Weights of a small transformer language model.
Size: width 256, 11.3M parameters.
Training: a variant of Muon for these matrices, 699M tokens, 5332 steps.
MLP neurons of a small language model. Each row is named by its layer, matrix (up: input weights) and neuron, and shows model dimensions 128-255. Each number is 200 + 40 x the weight over its row's rms, rounded and kept within 0 to 999.
After each neuron's rows, "fires on" lists the tokens most often at its 100 highest values on Wikipedia text that the model never trained on.

L3.up247,200,194,164,263,155,116,215,260,172,213,154,235,303,196,194,288,127,182,196,194,213,218,270,293,177,227,162,275,201,226,188,189,264,280,212,205,175,160,190,270,188,234,173,198,228,159,232,239,183,227,143,244,175,119,227,184,159,263,225,264,159,135,248,187,149,216,174,197,223,197,218,194,265,182,252,267,165,164,145,283,234,144,230,185,268,215,175,188,285,197,277,286,150,155,216,170,169,167,230,174,194,159,193,232,218,216,195,211,146,161,176,200,158,212,220,151,175,165,226,253,203,220,205,189,171,180,116,160
fires on: "in", "ill", "ice", "ens", "l", "urg"

L3.up499,182,294,251,257,181,130,223,209,228,216,100,195,228,157,170,106,206,189,180,269,143,181,241,190,257,156,111,214,195,203,201,254,180,144,203,165,175,198,217,187,212,192,221,167,294,203,230,221,277,142,215,215,153,216,146,245,173,194,218,202,167,190,221,165,191,178,149,197,155,204,300,213,310,215,184,217,187,220,141,196,214,175,240,282,139,244,245,224,182,184,177,244,185,190,226,235,286,120,281,129,148,180,227,183,162,214,203,174,127,246,178,184,136,191,165,215,206,121,192,272,122,199,218,169,248,148,240,198
fires on: ",", " that", ".\""

L2.up463,118,190,222,177,201,171,210,191,236,162,286,215,228,180,138,137,179,237,104,237,241,232,185,198,259,188,198,215,277,178,220,141,269,210,142,143,175,238,220,215,172,158,161,232,227,214,159,204,217,159,164,180,233,176,276,187,221,231,280,207,167,269,208,160,187,178,177,196,206,219,214,209,245,152,258,240,205,148,221,178,254,241,219,152,193,220,199,177,198,184,168,183,158,205,129,202,199,206,191,121,244,143,167,148,139,169,169,233,234,183,213,248,222,210,194,261,283,230,163,216,170,239,147,191,190,180,184,227
fires on: "ah", "b", " of", "ative", "ron", "r"

L2.up955,314,224,187,237,141,134,212,215,218,213,140,191,165,179,213,174,122,187,238,205,190,148,187,164,211,186,234,165,333,160,155,273,209,242,182,172,132,183,307,172,228,200,241,155,194,250,260,273,243,144,197,188,256,186,210,136,251,171,191,229,208,197,136,169,207,157,203,175,173,221,207,216,184,271,176,222,191,253,232,233,171,217,159,204,119,167,224,141,245,214,163,185,260,217,152,199,173,178,235,235,226,197,221,231,184,267,233,255,196,223,143,126,228,180,144,173,176,117,255,206,185,202,191,193,242,128,209,213
fires on: "il", "a", "aw", " Louis", "ima", "inn"

L3.up613,163,226,216,251,222,168,182,180,196,207,221,208,206,254,287,202,129,268,180,232,229,129,137,152,199,218,207,191,164,196,194,216,186,164,135,176,254,202,207,219,176,160,184,116,177,278,275,215,205,233,197,193,156,105,192,158,216,194,209,128,184,178,194,179,291,248,203,164,244,152,217,199,146,175,233,187,186,217,196,209,144,171,277,244,262,160,230,151,109,252,217,263,167,233,242,227,242,183,183,230,231,146,105,189,184,127,250,274,270,193,170,225,215,240,171,206,188,211,232,203,239,189,185,209,166,176,192,217
fires on: " with", " by", "els", " as", "es", "el"

L2.up452,174,145,284,268,173,201,160,200,124,126,181,201,192,197,183,218,197,167,216,199,277,224,164,178,157,282,163,230,237,128,259,233,197,162,238,149,182,161,153,134,204,197,181,191,184,171,148,185,250,182,173,212,154,199,225,142,163,212,173,211,182,183,166,56,219,212,228,256,109,205,192,191,167,166,211,276,190,183,237,208,279,161,193,165,190,159,185,152,165,221,135,192,175,225,198,277,180,208,106,197,209,198,181,191,171,227,247,179,205,248,190,174,262,241,250,198,282,263,211,176,177,226,213,159,173,185,193,177
fires on: "J", "iting", "uty", "e", "ut"

L3.up903,228,165,190,195,188,191,188,196,185,177,162,187,194,187,171,202,223,192,240,279,216,191,184,251,166,109,183,184,214,214,302,207,194,230,185,172,96,201,152,199,239,167,234,202,225,215,221,223,228,196,134,202,174,206,209,274,198,232,172,267,163,238,223,221,158,228,239,95,186,134,166,206,215,209,132,194,157,223,225,199,169,154,187,270,225,159,173,132,128,222,136,156,201,224,187,133,199,261,184,230,218,222,205,230,181,213,168,213,253,127,215,204,139,259,191,171,290,210,242,194,183,263,146,218,196,161,246,213
fires on: "an", "ion", "with", "ón", "her", " eventually"

L3.up190,147,187,155,207,138,210,190,193,182,219,203,187,248,225,173,211,170,175,223,212,265,148,240,181,192,160,185,126,215,240,208,138,231,165,184,181,249,186,268,180,162,181,181,209,200,86,191,175,218,173,260,247,270,147,262,163,204,232,209,203,198,244,188,139,183,241,315,264,173,185,199,150,198,167,199,206,166,168,216,207,191,126,181,141,241,183,182,151,223,200,240,220,157,224,229,224,245,192,211,195,182,195,227,174,209,272,171,137,238,251,228,199,158,129,198,243,136,220,239,151,219,61,234,203,121,203,206,159
fires on: "um", "born", "ult", "it", "op", "t"

L2.up965,174,165,182,203,213,162,118,172,154,222,192,214,224,195,189,265,120,248,207,195,205,228,163,218,190,185,237,214,236,198,186,211,217,214,124,132,228,242,229,167,241,201,226,177,232,196,288,220,255,169,163,212,218,242,159,189,145,246,105,234,204,204,204,255,219,270,134,267,191,190,191,104,145,179,171,190,158,158,165,203,202,172,236,272,175,188,213,170,191,183,235,219,233,205,167,215,161,168,218,189,147,208,211,240,167,129,266,206,243,171,115,217,149,222,265,167,211,203,201,254,229,210,203,173,194,163,168,276
fires on: ".", " Europe", "ally", "ia", "es", " again"

L2.up538,196,203,120,234,210,288,276,241,225,195,207,206,220,80,168,161,225,206,206,166,144,199,219,129,220,214,265,185,192,242,226,205,198,164,164,256,216,127,232,218,219,165,158,217,161,193,191,171,227,168,203,172,170,186,217,152,196,246,254,194,248,184,242,244,168,241,198,218,161,205,208,203,176,170,185,150,179,211,276,223,199,204,192,217,190,190,88,208,165,185,206,273,177,230,247,234,217,168,142,197,166,253,185,200,259,139,267,160,315,217,241,205,193,194,244,282,168,228,150,219,206,211,154,219,181,227,160,206
fires on: "at", "ar", "ade", "im", "av", " construction"

L2.up1130,227,256,154,215,191,161,200,236,180,141,188,184,211,250,145,244,212,185,220,306,223,104,214,266,121,192,216,198,209,144,177,202,91,198,160,206,211,228,154,244,250,192,262,189,217,153,206,207,189,214,274,140,222,329,184,202,140,209,141,199,204,139,205,183,198,173,212,230,217,199,151,238,202,197,218,109,194,160,209,172,201,201,151,224,169,212,237,261,155,182,151,154,243,226,193,199,123,152,178,158,210,250,153,274,204,193,166,207,137,211,215,212,221,199,129,219,211,256,210,185,180,188,173,179,197,216,199,202
fires on: "man", "ters", "all", "y", "m", "ey"

L3.up410,182,223,206,194,155,228,264,245,140,258,185,195,193,201,109,209,225,235,224,198,222,163,177,139,164,232,232,235,249,206,250,188,202,162,273,267,175,231,191,202,237,117,213,114,188,198,192,172,228,192,262,249,204,177,154,192,154,232,184,237,206,172,198,177,251,158,271,148,175,227,188,155,92,178,159,178,208,158,143,227,171,191,190,249,261,241,220,223,223,183,204,152,240,206,164,132,215,144,182,221,234,213,217,213,221,211,189,164,233,152,245,234,184,192,158,204,213,233,216,123,223,234,217,225,202,169,217,230
fires on: "ic", "ent", "ical", "ous", "en", "ose"

L2.up857,162,178,166,174,190,274,144,240,160,270,211,155,186,202,132,210,154,177,195,176,236,177,187,218,168,251,189,221,203,240,253,177,241,218,249,194,191,178,200,169,240,217,178,192,168,130,260,221,210,224,140,287,194,196,222,249,222,157,174,182,190,280,126,147,230,154,222,215,222,145,225,258,228,140,212,107,150,228,176,168,201,190,165,212,140,156,214,172,195,174,232,243,228,268,221,152,242,219,252,182,138,221,254,221,182,202,131,153,261,259,180,154,267,187,169,274,133,176,190,200,212,167,174,186,233,154,200,241
fires on: "u", "it", "z", "um", "ut", "ur"

L2.up1168,195,208,99,118,173,220,229,285,167,283,166,159,206,222,189,153,206,186,198,141,238,225,213,249,223,207,226,176,260,164,215,197,172,250,137,185,243,251,176,155,196,174,300,150,258,219,216,159,183,194,236,224,234,138,267,220,280,194,198,182,180,222,191,215,225,187,168,180,209,95,266,146,245,207,192,212,230,237,234,189,248,151,197,189,220,160,199,194,224,252,132,236,210,186,305,220,213,191,215,170,171,256,218,293,187,129,190,145,174,165,198,272,206,204,229,182,166,228,314,155,144,198,281,201,258,180,186,193
fires on: "n", "o", "is", "od", "m", "d"

L3.up1027,170,240,186,315,190,221,166,210,198,185,178,209,210,168,216,177,137,198,244,253,197,218,121,247,206,180,159,211,238,142,239,201,154,211,190,229,218,178,229,223,208,217,232,242,199,205,222,71,193,180,154,217,158,155,265,226,202,199,218,154,201,200,247,248,245,217,163,239,184,162,190,195,317,232,311,129,208,200,188,174,194,168,278,200,185,193,220,228,224,238,224,188,118,228,171,201,286,189,117,179,197,232,123,193,281,194,226,229,238,166,225,242,164,149,171,293,160,212,192,162,189,178,273,225,249,230,224,242
fires on: "ot", "ar", "ug", "ó", "á", "s"

L3.up257,179,168,252,203,236,200,213,244,227,223,216,201,200,216,130,149,205,291,242,240,262,163,178,229,147,205,211,157,249,265,227,136,211,166,198,214,210,140,238,237,240,249,190,176,211,164,182,197,225,327,235,237,187,214,181,179,226,254,145,229,189,139,180,98,158,232,162,158,246,199,166,175,211,217,184,200,204,225,240,242,198,248,187,179,251,159,178,239,235,223,262,206,160,157,195,200,181,304,155,154,259,184,233,108,241,135,210,181,235,220,175,147,136,225,237,251,136,245,186,214,214,176,77,220,185,138,110,226
fires on: "th", "ol", "ur", "at"

L3.up585,194,230,185,194,192,226,165,175,190,165,152,173,198,209,187,212,204,157,277,211,183,117,190,196,202,162,195,146,205,253,176,220,267,214,162,286,223,230,189,126,205,213,224,198,274,170,324,229,309,199,179,229,205,162,187,203,167,289,260,230,193,228,162,260,170,206,172,207,244,170,156,229,171,155,225,303,163,151,192,202,275,142,282,200,203,214,275,176,167,201,164,225,178,221,201,236,225,193,237,220,177,212,147,201,153,173,156,176,228,210,168,207,132,238,156,247,253,192,202,298,162,208,199,243,174,216,215,228
fires on: "os", " Labor", " Liberal", "ol", "ul"

L2.up1240,147,196,228,240,228,225,234,234,183,190,166,232,188,195,254,213,177,276,141,193,249,197,234,224,166,190,236,209,222,148,209,161,142,277,140,222,163,143,142,147,200,173,237,176,163,203,121,253,177,270,191,195,149,191,202,177,212,213,155,108,186,128,196,216,232,151,196,142,151,159,172,263,232,148,263,197,195,166,226,189,195,303,241,185,261,243,129,197,213,265,217,186,287,172,196,189,270,173,253,187,257,147,171,210,167,177,319,163,170,191,260,179,166,178,252,207,262,232,159,248,188,216,178,207,183,179,251,313
fires on: "a", "us", "ow", "ard", "our", "ach"

L3.up1178,251,169,171,240,234,246,189,203,224,187,158,169,213,203,183,204,123,167,184,206,205,223,230,254,193,234,204,248,176,230,305,170,170,150,199,207,265,247,183,214,166,183,146,230,157,172,171,201,142,153,274,252,190,234,263,229,160,217,260,187,137,207,182,197,126,212,192,216,254,258,188,184,162,177,183,169,147,142,283,184,179,293,192,239,199,265,224,251,164,141,170,242,172,132,194,242,258,82,199,159,116,198,224,160,201,214,159,176,208,178,225,157,243,242,252,246,243,184,182,160,149,111,195,182,202,204,213,205
fires on: "ib", "ant", "uty", " population", "atory"

L3.up178,201,221,241,192,253,232,183,223,244,171,201,184,190,220,215,180,206,248,204,217,183,212,193,224,188,265,199,197,200,207,218,162,199,160,207,222,182,211,177,207,269,223,244,165,236,145,162,130,154,246,125,196,194,173,140,221,241,178,158,170,216,238,269,231,165,194,120,223,174,144,218,211,239,146,236,212,141,228,228,243,283,192,222,151,214,163,163,237,230,177,226,195,138,165,163,193,209,212,228,154,167,244,207,237,229,136,220,138,204,223,280,196,78,184,162,163,200,212,170,214,170,210,226,223,134,147,221,199
fires on: "–", "ot", "ar", " who", "ath", "class"

L3.up472,182,205,184,180,136,154,200,198,285,216,169,184,205,189,241,244,218,210,160,193,214,185,198,210,228,220,273,199,185,215,131,103,234,144,140,188,199,200,155,207,183,205,237,203,193,177,234,116,217,263,104,178,154,214,170,245,159,183,166,212,155,229,198,216,146,273,219,255,201,196,198,236,162,233,251,174,211,200,180,143,252,160,198,236,142,256,193,219,312,154,241,247,116,134,150,237,275,194,186,134,203,192,270,163,231,241,198,224,193,223,179,170,206,132,204,209,170,192,273,208,212,151,199,156,199,215,94,265
fires on: ".", "il", "ell", "P", "ill"

L2.up990,185,171,208,199,222,176,197,220,249,206,112,174,185,169,190,231,191,163,188,129,186,199,271,199,170,162,186,146,151,173,241,161,151,131,228,157,203,251,200,228,247,226,193,144,189,185,245,255,228,270,222,175,122,234,209,221,236,248,174,152,224,178,190,161,175,206,251,225,207,148,148,215,206,278,174,203,194,191,213,230,175,217,162,194,287,260,189,254,140,180,206,145,204,127,129,166,185,158,221,112,233,174,178,191,309,272,185,198,272,241,185,153,215,157,210,214,236,206,221,156,154,139,119,204,173,156,208,215
fires on: "-", "a", "31", "wan", "01", "ga"

L2.up44,212,182,219,219,216,192,134,223,207,192,213,157,121,242,180,115,142,223,208,195,245,195,274,111,205,188,189,155,243,246,171,189,254,261,201,133,185,270,155,118,215,208,201,189,101,205,205,252,204,187,254,196,167,186,151,161,240,191,177,253,236,166,158,179,200,146,202,165,243,188,191,150,174,169,126,209,210,250,159,216,168,203,237,141,210,226,177,239,198,226,250,184,191,191,126,157,204,187,228,270,163,198,205,189,211,238,226,139,194,189,202,207,178,262,75,135,292,167,213,235,190,171,182,172,223,225,262,173
fires on: "is", "'", "or", "u", "b"

L3.up373,188,206,240,159,210,212,205,208,140,171,159,188,146,154,201,211,189,171,243,216,264,161,249,174,238,190,223,205,224,171,144,200,220,178,224,181,253,181,139,88,213,221,248,188,222,203,151,160,147,128,202,220,266,190,249,120,136,176,207,210,205,214,231,179,230,141,152,252,215,180,199,253,270,157,224,176,194,213,165,265,167,194,143,221,222,211,253,262,200,180,203,166,218,242,108,302,257,162,211,152,272,254,243,217,153,154,210,221,212,219,217,214,192,278,188,171,186,181,206,274,153,233,192,218,152,242,164,202
fires on: " ", "o", " Boy", " Following", "v"

L2.up485,290,215,158,176,189,250,137,164,232,147,249,273,228,205,130,165,212,138,191,173,207,214,247,211,216,157,148,166,222,258,238,206,232,179,160,160,188,151,226,225,251,233,134,134,200,101,224,115,178,199,197,148,146,246,216,209,214,172,195,132,219,179,191,198,202,244,219,173,200,194,172,173,211,235,241,219,169,125,262,261,222,153,207,135,154,230,220,213,221,150,180,250,177,252,209,142,174,230,233,200,165,208,133,97,162,191,209,156,202,193,113,149,244,207,229,222,187,163,204,230,247,196,178,205,160,127,158,134
fires on: "ro", "y", "é", "S", "on"

L3.up452,183,168,184,220,192,119,197,173,215,220,132,125,195,195,147,237,239,261,146,231,200,179,214,205,277,179,133,236,219,205,248,266,135,210,219,94,181,182,192,206,229,183,159,161,232,126,232,222,252,167,172,200,172,213,233,163,139,243,188,270,210,162,235,208,230,193,261,158,252,234,219,109,262,166,240,187,225,179,250,180,195,174,263,262,196,281,158,176,208,169,194,157,224,188,156,195,112,229,219,168,234,222,212,228,128,211,168,210,170,183,186,262,199,182,247,210,238,237,105,280,218,168,205,265,288,207,284,146
fires on: "ly", ",", "ertain", " April"

L2.up903,265,222,128,171,212,175,161,236,129,211,233,290,268,213,231,228,149,226,127,192,237,126,230,225,245,130,238,246,205,249,226,287,216,156,196,218,234,180,175,196,279,226,187,271,204,249,140,204,162,164,260,152,220,230,114,207,200,240,191,169,146,215,270,161,199,199,170,227,222,120,187,216,117,223,160,116,229,168,250,222,316,196,187,231,191,157,221,252,236,158,159,215,254,159,226,211,206,207,160,187,163,181,214,166,179,257,225,229,193,190,103,145,224,203,227,210,230,212,193,222,263,228,228,204,274,206,207,223
fires on: "ar", "art", "el", "re", ".", "als"

L3.up1162,253,169,162,191,150,210,246,236,185,223,179,238,247,200,155,200,206,307,241,218,190,227,176,205,182,208,217,248,126,230,204,241,246,223,149,173,248,175,186,248,199,142,173,247,229,226,219,203,137,253,210,195,174,234,241,164,262,295,160,198,221,230,183,120,230,186,216,177,198,178,200,204,227,146,231,141,154,244,214,185,290,211,175,165,188,161,130,172,192,252,201,113,257,208,212,130,184,219,326,211,284,192,202,239,167,182,149,206,207,220,269,216,242,150,145,238,154,166,231,173,250,184,162,202,183,149,208,231
fires on: ".\n\n", " |\n\n", "\n\n", " =\n\n", ")\n\n", "==\n\n"

L3.up680,167,211,239,187,192,202,168,261,263,180,234,182,182,258,155,211,129,214,212,250,229,151,193,240,164,247,221,202,175,204,202,169,109,254,164,120,158,258,214,135,211,211,206,135,208,189,120,215,171,191,164,226,193,157,180,242,243,216,140,176,219,248,216,151,193,268,151,237,240,185,154,285,275,181,156,192,173,216,217,210,182,257,160,209,142,178,149,224,193,173,239,180,229,183,211,252,162,205,159,237,282,182,207,127,192,216,218,204,152,165,257,195,145,188,204,212,180,192,188,164,122,165,126,253,261,227,219,157
fires on: "at", "al", "ig", "ol", "ed", "ond"

L2.up249,261,241,179,146,205,150,191,243,152,104,285,208,198,196,184,231,244,171,254,179,177,227,233,228,182,208,275,199,201,199,177,167,192,188,174,139,212,200,181,252,243,202,222,177,216,160,232,155,201,146,254,133,277,236,171,145,192,213,224,177,185,137,231,182,279,242,121,228,248,181,196,223,206,168,182,206,165,200,148,228,239,172,211,175,218,238,251,154,241,211,238,116,156,217,164,183,144,146,198,254,236,214,246,143,190,156,198,134,220,207,185,195,190,217,216,207,178,182,251,229,221,224,197,206,200,180,174,257
fires on: "v", "m", "ate", "unn", "es", "ime"

L2.up670,271,217,183,218,284,172,105,159,169,196,202,180,230,143,111,258,215,167,195,197,169,157,229,213,213,174,181,204,225,264,224,229,182,172,246,219,222,219,246,249,246,225,176,176,255,211,268,183,251,201,266,231,225,153,152,191,193,128,166,154,221,188,200,187,165,167,257,240,253,175,202,134,207,170,197,196,150,177,175,222,154,147,233,185,229,244,280,272,228,176,275,186,171,226,206,145,171,242,265,205,189,179,248,251,165,219,221,135,277,192,191,241,208,214,140,243,190,253,250,213,160,99,223,178,194,203,183,136
fires on: "y", "ver", "el", "ire", "ge", "wick"

L2.up620,188,239,232,255,240,217,229,233,144,149,158,207,213,180,161,217,221,208,222,197,254,132,227,216,210,194,214,254,187,226,172,187,249,242,182,197,178,165,104,193,213,191,115,127,226,202,165,189,197,246,122,191,264,203,205,214,236,202,200,134,139,132,163,198,251,243,149,262,193,209,172,198,135,113,172,193,154,264,130,154,249,212,200,193,165,100,209,197,264,171,235,274,161,242,200,240,259,148,178,140,224,204,293,197,207,221,223,227,227,200,217,178,180,155,219,152,203,198,170,231,224,241,237,236,169,193,213,253
fires on: "ond", "els", "ont", "ast", "ous", "es"

L2.up20,141,221,215,206,188,208,265,178,119,167,191,148,153,169,117,203,240,123,186,141,194,187,208,159,141,215,211,230,198,199,307,225,189,198,181,188,172,219,285,269,278,157,180,181,232,211,211,220,163,177,221,115,216,206,192,176,285,178,137,167,176,249,222,112,124,145,167,209,203,202,211,245,183,171,232,173,210,241,214,228,189,132,180,235,157,224,187,238,206,209,196,235,184,196,257,158,165,247,248,222,194,174,159,167,220,287,214,120,196,226,219,195,228,302,225,153,166,212,258,239,177,308,187,144,187,226,169,195
fires on: "ad", "p", "th", "d", "D", "b"

L3.up35,167,159,206,237,190,284,195,207,135,186,257,252,216,142,207,189,292,232,155,255,217,196,218,116,237,209,241,145,244,156,163,157,262,166,228,295,217,162,214,133,109,179,214,214,144,239,215,201,271,213,235,235,128,160,285,146,223,201,209,139,178,216,217,206,208,220,208,254,188,254,234,121,234,202,197,203,190,185,226,202,281,181,147,221,240,157,211,164,195,275,221,167,226,191,197,155,209,152,218,152,137,170,162,181,145,161,219,237,122,242,194,220,170,197,236,215,154,139,183,230,265,161,173,177,198,181,207,237
fires on: " Trans", " air", "en", "im", "eb", "i"

L2.up63,255,171,193,228,207,254,220,215,218,240,252,218,213,253,144,117,236,209,203,148,209,160,161,199,171,187,193,205,150,219,234,149,235,223,245,173,146,168,185,187,236,253,182,255,112,168,239,213,233,137,204,223,199,189,189,190,230,149,234,221,166,204,184,285,165,204,215,163,199,134,156,208,200,184,139,194,236,201,199,258,224,263,228,176,250,164,228,240,94,211,246,184,243,245,185,184,149,177,185,224,196,176,175,194,199,229,198,154,176,266,202,131,112,182,192,206,218,179,189,173,177,252,166,182,232,199,173,187
fires on: "r", "ee", "b", "u", "ite", "ew"

L3.up1237,162,247,228,207,195,220,156,157,187,136,182,277,237,188,186,168,196,205,211,217,156,168,157,175,230,264,289,233,212,189,182,197,148,175,132,162,227,225,167,207,175,202,223,157,249,235,176,149,210,264,197,218,249,152,214,175,238,250,180,157,176,277,233,253,202,146,227,188,186,193,204,212,216,158,248,178,146,250,214,182,238,201,173,148,226,245,176,214,263,168,184,293,255,238,168,196,209,265,231,209,193,216,244,243,135,137,172,167,186,194,201,183,253,147,247,191,205,156,193,222,228,162,161,228,158,219,197,149
fires on: "l", "al", "es", "man", "ed", "s"

L2.up1055,200,200,209,255,201,181,188,176,217,227,166,219,198,261,94,188,230,215,234,228,161,259,251,209,251,211,149,201,159,317,244,181,249,220,181,163,184,184,219,204,159,184,216,187,211,149,214,151,239,172,189,196,157,182,169,225,207,141,204,279,166,169,227,235,191,164,172,151,190,169,154,289,280,178,221,202,165,116,259,249,217,247,272,201,224,227,260,222,256,248,140,104,161,216,280,226,200,158,188,169,180,228,201,216,100,206,130,191,252,176,183,186,213,228,215,201,185,196,187,237,169,238,198,130,206,188,183,142
fires on: ".\n\n", ".", ".\"", "\".", ")."

L2.up663,142,240,219,172,188,193,174,184,190,203,178,220,186,208,157,235,200,219,199,252,232,195,218,193,179,241,197,184,159,178,247,143,175,214,225,144,224,136,151,147,139,248,187,184,136,220,305,257,222,180,204,242,165,159,218,274,218,173,199,229,213,191,210,180,174,242,270,167,220,186,199,192,184,161,190,165,158,215,160,181,260,188,218,248,141,250,161,223,130,171,204,193,210,170,162,228,185,179,247,181,173,187,209,178,162,240,174,234,304,208,206,236,244,263,183,235,243,134,221,201,190,86,181,143,199,175,215,233
fires on: "if", "ect", "ected", "inus", " ESPN", "ic"

L3.up836,226,228,208,141,262,210,224,233,184,189,224,187,182,224,149,173,220,193,148,168,261,202,221,211,160,213,237,201,273,231,258,229,146,206,234,132,208,109,236,278,166,230,206,232,141,194,225,202,229,212,194,146,169,155,177,208,155,245,171,210,179,233,245,232,190,176,212,264,246,128,181,132,212,161,164,207,242,255,241,153,186,167,167,215,199,157,196,190,214,199,164,234,197,159,82,200,206,170,264,196,131,222,226,244,208,230,275,172,194,254,267,259,192,186,186,256,222,175,279,216,199,217,172,180,179,273,193,224
fires on: "st", "ate", "ird", "ine", "us"

L3.up1250,236,211,225,82,195,197,182,174,196,166,154,158,189,126,183,165,189,205,181,187,248,210,194,167,223,223,193,246,231,192,224,228,161,250,233,183,138,164,266,244,198,217,128,186,196,183,167,149,233,180,189,212,153,161,228,262,172,192,108,213,275,101,252,192,240,206,270,192,190,199,190,226,211,175,131,223,197,196,169,227,137,235,264,215,243,268,277,191,187,140,172,232,191,230,197,293,162,247,261,211,181,140,282,194,251,156,287,152,220,264,197,135,199,173,284,195,177,232,214,234,200,212,205,138,217,218,144,196
fires on: "ed", "ver", "ly", "ently", "ary", " then"

L2.up810,222,201,228,173,151,197,232,149,210,228,181,193,224,171,267,122,162,251,232,204,235,161,197,150,130,243,194,201,269,167,231,265,229,109,259,195,268,227,169,182,168,136,213,209,194,184,131,223,207,212,164,149,141,217,212,184,231,135,179,154,204,198,224,150,198,224,175,184,233,199,193,222,174,215,191,149,231,121,233,219,159,204,181,189,249,174,225,204,218,227,176,219,245,281,225,196,208,168,293,183,208,131,188,210,184,251,262,239,210,226,260,263,163,173,183,193,256,236,168,110,211,237,105,205,234,180,175,192
fires on: " some", " most", " several", " any", " of"

L3.up851,180,181,183,161,120,223,222,284,162,180,220,216,247,187,184,264,77,214,250,173,183,174,173,202,263,116,129,188,153,210,209,236,188,247,215,146,235,233,103,328,179,177,173,227,222,193,225,230,160,215,265,223,149,184,200,164,202,262,268,186,196,187,168,189,157,141,184,193,267,217,202,189,237,209,186,264,182,165,198,188,150,154,254,144,232,255,150,224,240,188,193,219,175,255,186,285,240,224,232,184,223,245,109,192,197,185,182,206,227,165,184,166,145,248,216,179,176,195,208,123,239,233,266,146,184,176,175,203
fires on: "in", "ill", "iss", "ell", " Turn"

L2.up458,138,200,183,168,257,204,201,178,208,133,252,226,241,194,183,122,231,236,210,201,204,119,203,124,174,240,251,159,222,297,134,194,213,196,244,152,209,119,231,216,303,169,241,228,161,174,180,198,205,280,117,214,139,127,195,213,183,221,204,273,254,233,226,198,177,229,173,243,179,157,200,182,193,200,187,223,237,157,227,220,157,214,268,239,214,216,146,201,180,185,268,234,194,177,210,140,240,281,234,145,254,220,233,178,213,167,253,195,214,197,227,142,256,187,261,224,204,197,202,172,222,202,140,247,132,259,204,129
fires on: "al", "ped", " million", "ed"

L2.up535,176,182,160,210,183,187,209,196,179,209,190,247,305,263,206,140,271,197,211,198,174,281,161,217,108,185,268,219,210,148,210,246,210,275,181,201,198,192,143,157,180,231,246,232,205,211,133,224,193,159,187,142,246,167,194,156,215,229,232,135,241,243,209,202,206,162,175,251,102,307,205,239,243,227,186,222,191,226,232,236,238,202,222,237,206,167,199,173,142,191,187,189,321,168,215,193,153,194,136,296,186,147,203,220,176,180,192,229,171,192,163,193,183,156,200,214,173,194,186,177,201,180,115,171,230,184,86,178
fires on: "ack", " life", " career", " Career", "per"

L2.up1174,117,198,136,174,184,222,117,242,220,215,164,229,218,159,177,217,209,231,182,172,220,206,194,255,198,239,183,206,132,279,227,215,187,212,211,217,141,294,163,224,201,174,286,189,228,185,266,223,195,146,163,177,206,226,159,154,198,204,176,240,137,201,249,198,225,213,171,219,203,196,263,179,273,227,240,189,150,203,173,262,159,170,229,228,198,210,238,149,203,172,205,143,208,183,195,179,245,193,179,179,170,192,168,210,170,179,169,134,198,235,200,154,244,194,204,235,256,148,213,191,171,171,227,164,212,161,99,215
fires on: "ally", "es", "ation", "et", "al", "ly"

L3.up1129,243,243,152,224,138,276,178,205,136,203,224,198,230,193,177,254,145,233,135,248,229,194,207,254,209,232,210,218,162,250,187,153,189,136,143,175,194,283,179,262,200,221,167,209,205,203,276,178,188,189,179,187,156,212,171,262,227,257,191,170,119,212,278,210,190,133,155,171,174,172,200,207,100,202,235,169,229,217,158,185,198,213,219,162,190,203,156,177,252,220,209,213,241,214,267,107,149,274,179,264,231,198,185,204,209,239,291,266,247,230,132,218,167,150,254,263,236,240,221,199,275,107,193,300,206,105,186,230
fires on: ".", "'", "an", "ag", "el"

L3.up457,163,165,229,192,237,243,191,206,215,120,212,205,230,204,268,216,158,121,236,187,179,149,111,175,206,205,228,226,220,320,221,207,217,182,234,179,231,143,153,220,129,233,144,149,166,174,254,182,266,263,242,251,230,206,223,142,183,257,201,215,204,200,173,233,147,236,192,207,190,313,196,218,283,179,225,129,271,217,125,172,199,146,243,208,198,182,161,212,210,200,199,242,182,138,163,258,219,111,219,125,172,217,207,225,167,124,240,177,246,215,165,287,215,213,222,258,198,279,227,142,108,143,233,264,212,232,191,223
fires on: " born", "ar", " Pal", "N", "ap", "an"